Weights of a small GPT-style language model, trained from scratch on English Wikipedia.
Size: 9 layers, width 224, 4 heads of 64, 5.01M parameters.
Architecture: RMSNorm before each block, rotary positions, tied embeddings.
MLP neurons of a small language model. Each row is named by its layer, matrix (gate and up: input weights) and neuron, and shows model dimensions 128-191. Each number is 50 + 15 x the weight over its row's rms, rounded and kept within 0 to 99. A neuron's up and down rows have the sign that makes its largest values positive.
After each neuron's rows, "fires after" lists the tokens most often just before its 100 highest values on Wikipedia text that the model never trained on; "fires in" lists the words (lower case) most often at its 100 highest values on Wikipedia text that the model never trained on.

L2.gate334:57 44 70 37 60 62 30 54 38 53 11 38 79 69 26 34 78 59 41 47 59 27 51 18 61 32 43 47 51 67 51 42 37 69 61 53 60 39 28 56 87 60 56 42 57 55 79 19 42 36 60 65 30 69 56 58 58 44 54 58 62 41 25 60
L2.up334:36 28 65 60 51 58 48 45 52 40 47 33 66 76 40 59 55 54 50 82 65 54 70 38 53 35 64 47 53 36 62 40 56 68 51 62 44 46 41 60 91 61 74 44 58 36 67 38 40 52 76 33 22 68 52 76 70 49 50 51 64 76 52 57
fires after: ",", "c", " C", "ust", "s", "ab"
fires in: "which", "corinth", "com"

L3.gate410:60 55 63 54 62 45 64 28 24 55 46 33 39 48 27 64 93 65 31 47 48 43 51 27 58 41 56 44 34 63 26 43 54 45 30 56 38 37 81 46 53 57 50 27 64 60 41 83 60 41 58 36 53 60 54 76 45 38 57 51 42 63 45 56
L3.up410:62 56 49 41 50 42 87 47 44 50 52 36 42 62 47 28 73 41 28 43 39 65 39 64 45 62 35 58 60 55 27 63 79 47 65 52 31 49 66 32 66 65 18 70 51 57 48 33 58 63 61 45 51 48 24 66 36 54 39 49 47 46 51 40
fires after: " wh", " one", " H", "th", " be", " The"
fires in: "while", "however", "of", "being", "they", "although"

L2.gate10:35 71 21 74 56 47 47 49 45 62 57 24 78 45 75 47 79 62 59 78 52 28 57 37 27 25 47 47 70 44 16 51 71 44 52 65 46 42 65 43 57 74 41 60 63 51 43 50 52 62 37 30 20 75 31 48 45 72 33 66 53 69 42 68
L2.up10:51 50 70 45 34 36 60 68 34 42 69 30 38 37 45 53 63 30 48 41 42 50 51 69 47 39 50 47 40 71 51 47 45 52 52 77 74 34 44 55 53 66 30 28 36 44 48 26 36 47 50 31 65 28 42 49 38 27 46 60 67 50 54 49
fires after: ".", ",", "H", " that"
fires in: "he", "she", "and"

L2.gate231:64 35 58 64 34 42 40 38 55 75 52 30 34 75 45 32 35 78 64 39 63 35 44 64 35 44 59 62 49 53 31 42 66 54 60 42 57 50 25 78 73 31 26 16 67 51 28 52 63 65 68 43 10 58 39 36 48 80 56 40 60 52 47 22
L2.up231:68 12 61 53 45 32 44 50 69 39 41 37 56 75 59 49 52 12 64 38 51 44 48 59 69 63 75 34 64 48 36 45 48 52 24 30 46 32 54 37 56 20 62 44 67 51 52 62 56 67 61 23 27 76 48 49 44 52 72 47 45 71 34 34
fires after: " h", " H", " bu", " e", "e"
fires in: "high", "eighth", "build", "buildings", "building"

L3.gate447:58 64 49 48 36 51 24 44 42 37 65 49 69 53 46 54 89 60 93 57 66 78 37 47 37 44 62 19 50 49 57 57 41 27 54 34 34 49 61 60 48 58 58 66 37 66 50 58 45 36 34 54 48 57 62 32 39 34 74 44 73 66 71 68
L3.up447:70 44 31 43 56 36 27 38 54 48 99 54 64 39 40 44 63 51 90 34 41 60 74 46 35 30 37 38 72 27 54 66 58 42 39 64 43 12 71 63 38 51 49 73 43 65 56 74 35 32 44 67 46 53 73 39 46 57 86 58 65 47 76 65
fires after: " In", " in", "In", " on", "n", ","
fires in: "december", "january", "october", "april", "june", "july"

L2.gate326:27 46 53 70 62 61 34 83 70 52 38 35 51 47 32 68 58 44 51 44 29 58 53 42 33 66 32 45 57 61 43 77 48 58 65 43 46 60 66 71 62 47 54 77 43 63 28 64 46 23 55 27 39 23 38 67 35 45 58 59 47 62 57 80
L2.up326:64 64 49 75 73 26 33 51 65 46 57 31 74 53 50 45 46 42 57 51 39 52 43 65 47 83 75 44 46 73 54 24 60 59 54 65 49 65 37 74 34 71 53 44 70 56 38 57 60 17 47 66 61 61 37 60 40 47 49 36 52 55 43 78
fires after: ",", "s", "es", " s", "oun"
fires in: "who", "that", "whole", "announced"

L3.gate156:50 48 22 58 70 32 42 52 61 43 67 52 62 68 49 25 75 41 75 71 40 47 58 45 72 55 55 30 39 04 56 30 62 37 46 49 62 74 32 17 31 61 72 32 62 69 79 37 54 46 60 43 42 29 51 56 30 23 51 23 32 58 43 50
L3.up156:36 11 44 64 54 64 42 42 55 51 42 60 51 73 63 48 84 63 59 19 68 55 48 36 70 44 39 34 32 23 33 28 66 55 87 35 57 36 25 35 48 67 50 47 48 52 49 34 30 44 37 77 46 50 37 65 40 48 46 19 57 87 52 37
fires after: ".", ".\n\n", "==\n", "==\n\n"
fires in: "a", "after", "as", "according", "at"

L3.gate11:23 31 50 37 24 81 32 59 38 40 32 73 58 50 45 77 59 57 68 63 72 56 48 55 50 38 30 57 37 52 39 35 32 28 44 52 48 39 61 73 69 25 45 53 43 65 56 51 52 67 66 47 39 72 69 49 62 59 58 58 74 28 48 28
L3.up11:79 57 70 71 45 27 23 26 58 31 61 20 50 55 36 80 68 64 59 58 39 32 36 55 55 68 50 53 60 43 65 39 48 47 36 57 28 35 47 48 66 44 60 35 42 36 55 49 34 40 22 64 58 56 44 57 36 58 58 48 58 41 46 51
fires after: "."
fires in: "the", "there"

L2.gate148:64 43 35 05 75 29 63 41 38 70 58 44 50 72 49 55 62 36 35 61 50 62 38 55 60 56 51 74 26 50 43 56 71 51 11 54 56 38 52 56 46 55 65 56 45 40 69 30 69 57 62 50 69 65 40 67 40 51 50 43 64 62 56 45
L2.up148:31 59 17 13 70 35 56 39 69 64 37 48 57 73 43 39 73 24 42 49 37 56 38 45 57 60 64 75 40 43 20 51 74 54 42 63 73 29 56 48 53 45 48 35 61 30 67 68 42 46 64 54 63 59 36 51 50 41 29 38 48 33 21 25
fires after: "ot", "at", " al", "et", "ac", "ort"
fires in: "mother", "father", "another", "album", "northern"

L3.gate1:45 59 60 64 69 32 68 53 39 91 44 58 35 41 39 56 60 76 65 41 33 47 40 26 48 61 43 53 44 39 59 59 49 45 68 39 47 72 44 59 38 58 27 25 71 58 37 72 59 61 57 32 55 47 40 55 47 33 68 34 76 72 83 53
L3.up1:46 40 49 61 29 43 58 70 80 46 60 59 38 50 37 45 71 35 69 54 49 36 34 18 45 38 54 72 65 59 64 34 35 51 63 52 83 51 38 59 46 51 53 40 45 59 41 60 61 33 67 54 36 46 46 62 38 53 62 38 67 55 61 27
fires after: " S", "ap", "h", " St", " Sh", "+"
fires in: "san", "japanese", "japan", "ghana", "ghanaian", "5"

L3.gate324:45 44 56 42 26 39 54 34 61 32 30 31 25 27 35 65 79 43 82 40 50 48 44 61 41 98 51 65 72 73 65 58 68 54 39 25 35 43 63 54 72 59 59 47 28 86 83 36 38 45 40 63 64 50 73 31 88 60 19 39 47 45 60 41
L3.up324:91 29 57 66 58 37 17 34 46 17 51 31 50 52 54 51 44 63 79 51 40 35 32 37 48 54 34 64 35 56 57 48 62 64 82 65 57 36 66 54 52 44 48 65 48 50 39 55 35 56 27 61 60 58 41 36 54 36 42 47 58 67 73 33
fires after: ".", " th", " ar", "rough", " D", "D"
fires in: "in", "through", "around", "throughout", "during"

L3.gate148:51 41 62 49 48 70 18 73 56 41 74 32 38 30 45 67 29 26 66 15 34 33 54 49 48 50 45 56 47 67 33 29 36 80 58 57 45 63 73 49 37 53 26 68 48 32 36 67 26 53 44 40 64 61 52 55 68 41 38 57 47 37 56 51
L3.up148:65 55 61 67 46 36 41 77 71 67 55 87 42 42 36 42 61 40 08 34 45 10 50 59 33 59 49 55 60 69 35 45 43 63 48 36 70 30 69 58 27 73 29 37 55 47 32 55 36 39 49 59 47 31 50 53 79 68 30 73 40 40 46 30
fires after: " includ", " again", " b", "he", "st"
fires in: "including", "against", "by", "chess", "bond", "behind"

L3.gate334:54 55 62 37 42 52 51 53 75 44 26 26 66 54 75 52 54 68 29 41 35 56 45 65 38 51 30 61 58 81 47 61 53 70 41 42 36 70 65 26 45 53 55 58 55 33 46 50 50 73 41 57 53 71 58 79 45 41 57 57 61 52 42 53
L3.up334:55 28 92 59 39 57 22 42 52 64 23 33 39 27 53 40 63 81 58 48 58 22 60 60 72 38 54 67 28 47 73 75 35 32 62 58 42 51 57 41 65 49 62 34 62 31 58 47 26 38 38 36 59 35 31 36 47 42 73 61 37 53 85 39
fires after: " f", " B", " F", " h", " Y"
fires in: "four", "best", "five", "fourth", "your", "fifth"

L2.gate49:21 88 53 36 31 24 56 68 68 66 52 70 26 40 43 66 34 62 64 43 64 47 37 73 58 36 36 15 48 53 21 55 47 58 46 24 40 57 73 61 85 55 38 56 51 80 77 35 45 36 40 54 47 44 38 47 45 53 44 42 59 49 42 64
L2.up49:40 79 34 44 43 50 75 47 42 59 59 36 35 45 59 56 29 55 51 69 39 25 32 56 60 46 25 29 75 60 22 53 55 57 64 65 46 58 47 47 54 52 53 41 52 54 64 54 54 59 45 61 37 44 66 42 60 28 46 50 56 54 51 56
fires after: " c", " m", " acc", "m", "er"
fires in: "country", "2", "mountain", "mountains", "account", "mount"

L2.gate66:70 64 70 39 39 58 52 42 50 30 42 58 63 49 72 63 57 40 52 72 41 64 60 41 31 43 54 48 68 56 47 60 46 47 17 37 40 53 51 65 00 53 46 59 60 61 34 31 82 57 47 63 49 60 41 49 87 51 61 39 66 65 74 66
L2.up66:51 46 27 49 34 41 41 62 51 52 23 52 54 53 27 53 61 60 59 57 65 68 62 39 59 27 61 60 65 63 66 32 68 30 32 58 50 47 65 43 44 37 40 60 25 52 36 56 15 83 37 61 53 33 40 44 46 35 35 43 53 59 54 52
fires after: " in", " In", "In", " cont", "ing", "am"
fires in: "years", "year", "july", "incumbent", "june", "january"

L2.gate80:76 56 63 43 46 26 49 65 51 16 40 61 44 68 62 28 45 40 44 56 21 30 62 77 45 35 58 61 77 74 53 75 60 62 69 41 20 43 70 57 32 30 57 55 67 68 45 52 53 49 53 54 52 55 47 16 62 60 84 42 28 57 85 51
L2.up80:36 38 61 30 50 47 59 78 51 37 51 38 35 47 83 44 65 32 34 49 26 27 59 65 36 14 42 53 40 58 61 70 50 70 63 57 31 44 54 50 23 60 48 52 42 53 43 46 47 72 57 48 48 52 48 55 39 56 72 26 35 52 53 44
fires after: " has", " have", " for", " after", " had", "ing"
fires in: "been", "its", "were", "the", "their"

L3.gate256:39 39 41 54 27 50 43 31 46 35 24 57 58 38 49 55 42 67 45 54 26 23 43 36 57 23 50 67 39 75 55 43 68 53 52 32 55 45 56 63 64 52 46 42 66 41 61 47 63 62 40 39 56 56 19 39 28 37 33 12 38 32 36 20
L3.up256:41 47 28 62 43 65 65 54 61 77 49 76 51 51 53 70 41 67 30 33 44 13 53 51 58 40 27 82 42 66 48 40 42 37 37 53 37 49 44 57 70 58 16 38 29 65 50 67 43 42 54 44 48 41 29 40 35 69 48 23 49 27 09 43
fires after: "vel", " p", " P", " l", " pe"
fires in: "population", "developed", "development", "popular", "low", "develop"

L3.gate371:21 53 73 28 33 49 64 38 38 61 60 52 50 73 49 23 74 51 60 33 46 23 43 57 33 57 44 52 57 22 70 35 35 43 45 55 46 65 38 50 46 52 35 56 58 36 57 47 26 56 68 25 44 42 68 46 10 50 69 32 31 67 36 49
L3.up371:47 24 63 82 59 36 69 42 33 34 55 67 61 64 29 55 80 55 59 34 34 51 40 39 70 64 48 33 37 51 85 37 72 61 34 50 47 44 45 50 57 61 62 57 75 33 44 48 59 52 68 32 51 33 33 52 33 38 57 18 42 44 25 53
fires after: ".", ").", "==\n"
fires in: "he", "health"

L2.gate230:62 32 54 43 42 58 39 19 44 24 50 61 71 66 25 56 43 51 67 61 74 75 60 37 53 50 48 45 38 41 61 67 61 44 39 58 55 55 52 48 59 77 51 27 42 42 61 74 37 80 44 40 75 39 15 64 34 74 55 22 33 67 52 32
L2.up230:25 64 59 38 54 53 41 41 63 30 49 48 68 49 58 47 64 76 92 42 47 50 64 72 76 69 49 50 61 57 74 45 31 44 64 44 79 38 47 50 36 76 55 26 22 46 50 69 35 69 52 52 47 26 29 42 53 34 49 34 47 58 52 46
fires after: " s", " S", "v", "our", "en", "on"
fires in: "series", "television", "course", "response", "license"

L2.gate221:41 33 64 44 68 61 48 62 76 51 08 62 78 55 45 33 42 47 60 61 67 64 40 10 57 77 46 48 48 51 40 43 46 81 33 54 39 65 61 81 41 59 41 69 45 31 33 21 30 48 54 59 31 45 38 55 46 41 47 72 60 44 50 54
L2.up221:59 49 45 51 54 51 45 52 70 38 32 59 65 51 38 45 27 38 53 64 63 48 60 47 41 63 41 40 48 44 63 55 48 71 44 43 38 49 48 67 75 65 49 79 56 32 49 41 11 86 68 66 60 58 73 63 56 32 46 72 75 39 22 55
fires after: ",", " of", "s"
fires in: "which", "that", "who"

L3.gate181:32 52 72 57 41 23 40 51 61 26 52 46 65 42 38 40 52 45 73 39 66 53 49 20 35 38 49 48 73 80 48 54 66 31 54 61 52 36 34 42 44 59 26 68 49 30 33 48 47 41 33 50 58 56 51 55 60 67 57 57 51 38 45 51
L3.up181:36 54 73 26 27 46 62 20 44 58 35 43 71 30 41 52 75 42 53 62 49 20 17 30 55 76 43 32 52 53 46 37 64 55 54 24 36 63 71 47 32 23 79 65 54 51 24 27 26 30 31 70 56 40 54 37 33 49 59 28 62 39 39 41
fires after: " w", " f", " m", " M", "ro", "w"
fires in: "women", "wrote", "woman", "www", "more"

L3.gate249:44 58 50 45 42 56 60 35 46 48 42 47 12 18 54 56 55 16 45 46 52 53 40 40 53 36 39 38 64 41 26 63 50 83 84 39 64 40 30 40 35 52 55 61 32 58 36 70 66 45 60 65 49 43 65 36 63 58 37 27 26 51 61 42
L3.up249:69 64 54 56 67 57 65 45 57 31 65 53 17 39 42 27 46 63 53 51 38 51 52 76 69 46 67 56 61 58 44 76 62 52 69 51 58 45 72 28 69 21 69 57 56 65 44 69 62 49 46 49 41 10 43 77 44 31 42 53 57 56 63 58
fires after: " s", " S"
fires in: "san", "some", "same", "so", "software"

L3.gate313:67 50 50 62 46 51 58 28 51 59 24 44 55 57 75 43 64 65 56 57 62 94 50 56 40 41 36 44 37 24 46 57 46 84 36 58 59 83 47 29 45 65 47 28 50 66 45 58 56 40 62 42 38 47 49 56 28 60 36 59 39 67 17 81
L3.up313:35 58 47 62 59 40 41 43 34 92 23 91 35 62 44 55 51 39 30 73 41 26 60 23 36 55 43 36 28 25 49 67 51 69 45 60 51 36 99 41 24 42 43 40 54 73 58 31 66 46 64 39 55 57 06 32 61 62 33 51 81 60 46 59
fires after: " r", " Ch", " v", " the"
fires in: "round", "chicago", "video", "season", "flower"

L2.gate206:35 69 48 25 57 51 58 41 28 28 63 92 83 52 27 61 44 46 57 50 62 58 34 71 68 55 63 26 45 64 39 67 50 67 62 55 39 33 34 68 57 44 35 54 67 60 53 27 06 51 31 60 29 87 46 44 84 46 74 59 46 53 41 36
L2.up206:55 62 66 31 60 76 29 59 44 44 54 60 60 60 65 44 56 43 43 51 45 48 64 45 33 59 62 71 50 57 60 41 56 46 34 60 50 56 43 80 61 64 55 44 59 51 44 52 71 29 21 61 69 39 65 53 51 59 48 38 25 38 34 75
fires after: ",", " In", "ist", "c", " which"
fires in: "including", "international", "included", "distribution", "include", "distributed"

L2.gate147:66 38 55 46 61 51 25 68 40 48 62 59 46 46 52 26 74 52 74 53 48 64 48 61 29 59 37 22 69 53 52 54 40 55 22 59 67 38 47 47 52 49 95 29 50 27 61 32 04 56 52 52 16 53 64 42 57 85 56 45 65 45 59 68
L2.up147:40 54 71 52 56 42 38 49 59 60 49 33 40 47 42 42 58 41 63 38 40 47 39 56 51 60 64 27 27 38 71 57 54 52 62 61 68 50 48 63 46 74 48 50 33 87 77 40 46 67 60 52 56 53 57 38 52 34 52 51 54 81 57 54
fires after: ".\n\n", " is", "==", "==\n\n", "===", "==\n"
fires in: "a", "after", "as", "at", "american", "according"

L3.gate366:31 64 54 66 61 75 39 50 55 61 38 49 80 69 57 82 65 46 59 49 52 51 57 25 40 63 50 52 48 40 63 68 43 96 56 45 26 35 38 45 59 62 36 52 59 07 50 73 65 49 52 55 59 68 76 40 35 55 60 67 70 55 36 88
L3.up366:65 70 84 47 64 30 59 51 21 37 39 48 68 58 62 71 13 73 41 47 16 46 37 64 52 53 39 42 16 72 62 54 46 80 77 44 55 33 66 35 53 19 42 42 39 34 25 33 52 45 60 91 52 71 58 38 45 54 50 47 59 45 21 91
fires after: " e", " E", "m", " the"
fires in: "each", "early", "among", "theatre", "one"

L3.gate222:18 60 42 48 63 32 60 36 55 71 56 42 42 42 54 54 51 72 53 63 66 61 69 66 34 49 34 39 73 62 23 56 42 34 30 70 56 46 48 53 49 47 47 37 59 46 49 53 49 36 59 76 44 54 65 71 29 18 49 44 49 55 46 53
L3.up222:32 25 44 74 47 49 62 44 58 55 63 37 46 50 62 57 51 99 54 67 58 73 61 46 57 43 53 60 70 79 32 39 49 33 36 50 48 52 45 48 46 32 49 55 49 21 63 42 33 45 48 53 24 61 55 69 46 23 46 51 72 40 34 64
fires after: " c", " m", " sh"
fires in: "would", "can", "could", "may", "must", "should"

L3.gate113:54 67 48 67 49 39 64 25 47 54 66 46 56 68 43 86 54 64 51 51 46 44 41 36 58 37 55 47 32 40 75 38 50 42 52 59 49 65 46 46 70 50 29 22 43 50 69 78 43 55 59 26 62 30 59 47 59 41 34 43 58 73 78 25
L3.up113:49 51 39 98 21 56 36 74 69 34 36 72 44 44 29 55 47 62 23 53 56 47 28 58 55 58 61 62 59 65 24 51 52 56 48 56 59 50 28 15 53 67 47 40 55 52 40 47 50 49 66 45 40 62 21 40 58 61 57 39 64 73 55 73
fires after: " R", " C", " c", "c", " P", " V"
fires in: "republican", "capital", "papers", "capture", "votes"

L3.gate399:42 25 74 58 56 62 34 75 62 25 25 69 48 56 56 42 55 53 51 35 57 42 53 38 77 52 64 40 31 27 61 42 55 50 52 58 56 28 68 49 46 87 52 46 70 43 45 62 52 45 39 51 18 52 59 54 38 39 49 19 79 56 35 35
L3.up399:37 55 66 61 42 76 49 48 62 46 75 41 43 37 43 53 38 87 79 23 72 46 78 46 47 49 20 47 24 52 61 62 33 46 78 55 47 37 57 34 49 61 38 25 23 30 46 21 40 38 54 33 71 33 60 66 58 51 43 39 62 62 48 85
fires after: "e", " to", " T", "ee", "ro", "w"
fires in: "took", "beach", "became", "tokyo", "become", "teacher"

L3.gate27:27 72 49 55 54 41 62 30 50 37 50 58 36 62 36 75 57 70 58 54 70 40 37 16 34 55 60 36 38 42 35 56 38 71 26 89 27 51 68 41 58 70 42 39 61 38 51 67 50 68 47 27 61 31 21 47 44 62 30 49 59 27 41 45
L3.up27:61 68 49 52 71 36 25 80 52 47 59 38 60 38 29 58 46 74 19 48 46 36 51 51 31 47 60 67 57 59 53 52 61 35 54 55 55 38 77 40 38 64 44 35 24 58 46 50 24 54 71 55 15 54 60 46 56 46 50 44 55 43 61 41
fires after: " the", " Th", ".", "h"
fires in: "then", "this", "these", "he", "it", "and"

L2.gate17:51 67 44 31 26 46 61 71 53 47 95 55 24 72 35 31 72 34 63 69 37 44 69 36 66 76 24 55 60 75 38 39 65 62 40 41 45 40 33 99 75 61 41 35 45 47 38 52 83 43 30 67 56 62 37 62 22 52 67 35 57 42 40 42
L2.up17:35 80 63 41 34 37 77 73 54 52 69 71 16 56 53 31 72 55 67 54 30 45 46 47 56 60 45 42 76 76 64 57 99 44 74 54 57 63 50 57 74 59 45 34 60 51 47 50 46 58 49 65 54 51 21 68 40 42 52 52 47 23 37 44
fires after: " ", " (", "–"
fires in: "2020", "2025", "2023", "2021", "2024", "2022"